python train.py --hidden_size=160 --num_key_value_heads=2 --head_dim=64 --norm="layernorm" --norm_eps=1e-05 --qk_norm=false --attn_scale=0.125 --bias="none" --parallel_block=false --init="normal" --optimizer="adamw" --learning_rate=0.00257 --decay_shape="pow" --train_tokens=199700000 --max_steps=6095
MLP neurons of a small language model. Each row is named by its layer, matrix (gate and up: input weights) and neuron, and shows model dimensions 0-95. Each number is 500 + 40 x the weight over its row's rms, rounded and kept within 0 to 999. Numbers have three digits each. A neuron's up and down rows have the sign that makes its largest values positive.
A block is one neuron, or neurons of one layer that tend to fire together. After each block is what it responds to, as a language model described it from the Wikipedia text at the highest values.

L2.gate104:538541514497448517500480438485490502443422562555464454527499529493487498554477500565523455573493421523525560577532518506528478464478512477461482577471444422513382567480500528514570535518511445466482537466526442493520462530539494502382577521491494535417494547477508519442552418541490486479
L2.up104:548541486477418465472466475477481483459528542471521496550480572566474441575501476518543460546465498515468492540526536490569571542468495581458538559509453484433519512580508506435528578437519475469466429509560503485504455489529491533451531456505552554456555449459507491486533485515521529578
L2.gate180:495581552525538513522539405542450468422485568509534514547551549471465542576491470512514521499500491566474493567466487465538507481507554465474480565530473498547531532416560473443544503429528440531504473508468453496440513471525483501512554480483476569510472430488494476518585463504528573489
L2.up180:566545531583462485472480488469502440484447547490550431548453502479437497453487494534426502548475479519615524484517534444456530559452526536591455515494481497447517458587445517479583485490561505461485525507546483448488425568509504505480442517484499528462523477495462486525563432554511475528
First three digits of four-digit years, like 201, 200, 198, in dates, tables and career lists, plus a weak response to "merican" in American.

L6.gate141:450507508523548516472487465516472530532473531485552569535538521488525426486593406461539527543499480486486510553503476519544501430472477522460493426552516499503544522474460417537534487481533499445504440445492533534419462540513501400474572442527479555554500501530541475494503475452449550508
L6.up141:439468521526522511532485542470503501556512504456537603480473537476487427493492480508527578518462471484561570593591502480516468512470505440502522454512462516531552588475434464570474543542516482434496466476493598493426469528549516475468529479562541500558526521538555502546478442451449538514
L6.gate189:491520524544649499449480478499516466480476510551522559590534536547554458500465462442470464550482463530566521527445443429518568590449487490499541451562497476477511552549453487517467448505490522541439538449531492518459484459504464501515451482506507478502522522507550558472512518429530528475
L6.up189:540424483486517553496475523465495497469471489558523457465513582548461514484511489515555474522446459497581522473528443425415549510496488479573497581479505440495472494482491506482523486509563444548404513578497432511532472472511506519458502525495451522535541528500455425489516479514526467456
L6.gate244:513531504462561521500507447590450519465492543531526532561476511450469465543515502459507522556505468530564568528428515530493493497527463501523557453481508551489462528566443408478505440472509465513427478503476453499506501425481505457493479471483430615552463454509515581427494539457471471490
L6.up244:487459484403420455479492572543495522491471515530414450578485536480538555588537532479504511508628568503487472510424480486464436500534471478497526533501472483526467462466507476473495522512487514512567488578512494524511471458485517529557455484551442535448521504540543487459480488542619443509
L6.gate264:408546512509418518475472494468514467490436499527432510512490533527588518473517515503542453554510483506508472529450467484552606467494403509529520543565584509549474487509556477513470505491501397498520497502521490536474572497457460419568540431451518536536503441490517610483470489475468511551
L6.up264:472504517491471481491436528567554544527511498512490482503444485466540490517511512435548507467475457508477489576490514556567548436520538462500533439534536626526470496482541507489531515496527466440472525456459501553496469606454515486486524442502499510484527437497504496514482481481469574488
L6.gate387:496510499502528485483511537562550417526508530526418491518566558470526525474486476522547448540478564497494464532469447468548561498513471489507501496519551511484430527498471495365554484469511495532515493490508522481471468478488492475524555526469543500549511506544487550530487507489454516564
L6.up387:551450474432517540554536558574567426555495514547489489484480446457522592493416487533472455513517531557435456510515473458438533530531561525469487499401528505509468504483538535444488525528497523553556538562464499449530476438481505519421460493521456483541448493533480489538474536530543514491
L6.gate402:433539522513542469426530424528443522482453542446509515523526545463466459574589489451566471482536460489502528579481493464570528452511509478520534451519549482525513568539522434538585497447507491518516470464486485549432516486485531480542533483448438539496506423518511533421469456556471503493
L6.up402:489460550467446502496525467483564556529474454476468466495425569436516556559560491450533487537523447503506545591484506431498527495482508464485476433547496521551453493500539467469580458525479508442498521464472439523461512553506516465594510455478472510527480450531524455399449485601442550468
L6.gate442:513520522534510518505459466504444515506544547456490466521524512515496431539554481498535514498538420449457556513502501502581544478493481527498506571580489470520482584477458447502513461444510497484468503447542490481493506470582467419544518455426510594507535450582492494505510430539458468544
L6.up442:545513558454486528522463488505442520477561555476465535499544515522534452478548523441461516513482435483468506475538507527577484523436457546541521527515442484508546514535438499509552497461547405488504483469535485489516472439531431444474518541471539611450535477512555507499477452613467481524
L6.gate446:507532514546528518509454491523516524457464623509487570543491551479508463548544467433518487569482512502499516515489505498553564484519501576498479524471532480483471549527474448435487487511508482493480532499451483475474428499505561454510543428473493553584520480533485565457513519490456526502
L6.up446:504492478520510510470464484467422516542493520551492601494486471558499476541487513484512421550478448559493556561501529503503550476437435499516501502489528508471602564464501484466428496501465537513533458515502519462438432515460520481447511468542497530565533487505479533453535477449447559550
The suffix ased ending a word piece, as in based, released and purchased, and century pieces like 19 or 196 starting years in dates; weaker on le and il.

L6.gate6:517525511473555505473487492621484500446438561480510529558547474486541522452573453543459481581490549496473457507476428435544429519503531540499523499537536483497439509562500460421494504478508547457536509499492483443432511446535470538486464550495450543473449538557407515531442460516479525434
L6.up6:517498491525559539495516523538509476448479572495520440490603433501546579492520513515460457553551550392459446490493453437525466475479494520544539479458479498508489522501514519441504514511529566512551506495483479471427482505497397522519493511463404481483482539523495418555480487528549548465
L6.gate85:398527529551515481518484507551428492463516547497572477519497498466477476481483510487484557541464532480515512536469476479561490423511463529479488452557496523547532509470498433478477434537493415431475476414516542529476504485507535443451529407510510562536496451583485542433506404532523535480
L6.up85:486530533540551496523538451529428500534575529455536568491480479576490490488460445498478480494479535534579473539504498514570543464517523532474488432546470517469595488419484478491448467484429470426420492452503475511499549553526507480484563492524500576497516449547536542500427429522492544499
L6.gate208:476520512485450462526507527447489565446485513517548513571505577440514404591522469508494552488523409544483460548434492497528551500474466524446513530475519484532486542547512445512519448489446511495495482432485547558452499507510525522555514452409475535494534514525485545448480463481508433532
L6.up208:511559528550510518538500477497522538528524523493583473584468402453431415566449467527505503462487430526549457513500508553572568496529503457414440555511491488453553523518471539567462401519504460434485480440525561519537476482516447513546508425484541519516480509531470516511544505491513443476
L6.gate268:495547493489527484447468452510433524507501522449541526556489518475557438500520477434537520492501493497541512565512467492523477489531451531478558451612546482512525578527450443514534485526452442469453453457498459511486565495533475447581546512458483541499543392559425482459524469506441576531
L6.up268:556460514550506498548491369506462505523540485507608493493526511460556471504486496481553525451458511521534547565453550499519530468498427533489536389521487536492553562524490485523511482534481462468458444504528466500453460473506502442506544529443521512475561447518484447500564522493508576483
L6.gate290:523580590546484536475481512451420486519536549530528543500576482470503483518499497537530511509542484502535499533503469452559489497449489500495512574539482439485538523537432459502452470521435437462473454517475465546455512500450414471592525483434508513585432493449527498482508461492392522516
L6.up290:508554518578532514461466492545469531505501526448521519484546452499515539494419533530504450518552516576572517514485444421585555572498465492559489537549505472446488519507460475455433483554446566475544482534550485563417549438504465497517523459490458494565488490465512473518504520474429535513
L6.gate310:505550495493517542507474539486422493426501509472534558540501507515535480491514449432548579580471478560533546512530483485530560500450448530469547514555477518496538545469462445435483518452475498515484487518519427460496484456538471476548490523512525653495433474513463603486460499533475568528
L6.up310:454455566560547533567570497488483443518407474525530553479510492443505517417594474478543483560548521422508527485505603448550543521470425503531517477514484455531474534472482543521483553459457547446411525497507471516538478512492493460526493542427522492494465503423520481478505519464442488492
L6.gate391:440548492484506542453513503530462531533551547512585436553509525456489394503530442494519532512550495496500430569530470517494483444478540489440499504545515498472504539535515458499511548511444445449512523492496560490490534551520453484548481513458472552527537407483451531439521450530474514426
L6.up391:477507488567458548454520501531433509513578496506556474519527521440510427444571482481525517481557548509534452554558523477569472439452548470482564501534520497479535571533503528498449527500455474449539516488518522503507499586527425517491461471457472481461521423449423485524491470504511503464
L6.gate445:474501481518555465458508471519452537489497515468546516565496495558483462479600477419566434505471439572520533499531410456512501517479490448500566456528521526492434522523495449551527507494504530460536430487472495575477509495545549458526453508501431532422599437492497481481486505521441524494
L6.up445:593485567544521476584482504406515462539522510490404492492505477459457475477557420434525470450522513495546468500482472549501527505467470522497540429466555574535527500580473497531474528513485501513500564542494560470503500490506539543488432537496487492502462462454448507470582529523520475524
Mid-word fragments from odd splits (colle|ge, Tuske|ge|e, C|le|veland, lone e or t starting words), plus slashes in sports career stat lines and colons in infobox fields.

L8.gate40:466531492545549472533533510576600488442475619500477515566518525542519490548602498474503494543511499434485470514527471479509426477448555542508500514483561476452478539451558457441562510534490518424480458470497499566497497440507484540474534424470426529461520470589454461486508521501502477477
L8.up40:534514439519435473471503574443555554481442496536502488493509521466541483488533541436607489463499518445440399456500528492442478539503556531502554490520541455472499488559532486531586485471513523463412499496512563580488495572533516498521481502460456496477500485467502445446503498564492547514
L8.gate113:506541492552521467534540490530487491484534582513487491549517514519472499475509458520513569571504500427490511486476453446523469468430542510485535528512572478503488551489475420427450561463527463416521417496492469520430539499535484531527531474409461518509499450437505581510466488528409512489
L8.up113:487424550417464476543456512531513556516368464552562500441476484470518477513506451449501456492468462526493522600566468514515503482524555550567508482464521464521472499549544499484547485455496476541513583521505510481463461435515431453564470487494470497501460591490470506537446521572439497492
L8.gate129:535538477516527507434469454488532526521463561543457555542534442517465498503531494507489462478496506506513508515462442478494498602468529511577502523510578469560501551491536430502551524488510524577512491489449444521440525416513481475481517487480409458478474493538424487492405536507396522513
L8.up129:541546499546482530499549503480538504500479548537437555493542534545476523484558525494536470463498485452497494430465452513508440514545500511586537571496603473552478555492517475517521471527465565590499526484449479546448546390480527494462432506479470453478501505485442462490428550477435499482
L8.gate286:471521489509569469447542499551482550489454520512483526509524541530495443494476530452559513534478495461549500529508455469496421555446483571509509513572568520513540563544483473486568499530420475482494490490472446499476501450540498485485487522443451507528482473516523516556391442433469506468
L8.up286:492498525499516524432601437583496489518519487514499554484502608517415520496455477409452492589490524505531484497500446488532466495480452529505601482471463548487532570585489533568508496600537519542512510493563455512505535517529413539565406507541511509496465534469478446530452460513529471489
Column separators | and / in tables and infobox rows (Apps / Gls, Team / Apps), plus lone first letters of split words (s-erved, m-atch, c-ars).

L2.gate124:498540505487545501433511473457454533470498583503518520499483562479488504509543503472485495551533468504493521530442458484518423523522456476500552531558447463508527505481510434529489542444394499517457471459450451479525478483484522473569521473450524574513522420492509485448535511458469523478
L2.up124:479532469490473508423561462510501416458482540532507510542481499491553457526494579557582476536512456433430480536508458540487440450435448458591525450580515525479511501449522558545504419491480512407451502422586484524496515508511517524456431511463527448507482526481491522461526510416490504532
L2.gate311:456543482511532524530532467468485503466464542523511483569526485529473518508536437549469537546457487465535552549436408469535423460476521578470444560519506445509510542493555444484499493504429585520467507461480461532510514482521519439500534454468520531524503417454493560527526445531504493467
L2.up311:523482556458523534586498500471542462457478555470466515419479484474429479510570469451485483468485496524522515526555450434461426443432581514568469427505454551547435508507499558540506477472462541514458563539473494531482452585488478498490462569470481513552467381480531513490434491505487530553
Article-start "=" headings after football career/stat tables, plus fragments in sports data: "–1" in 2009–10 or (0–1), "(" after team names.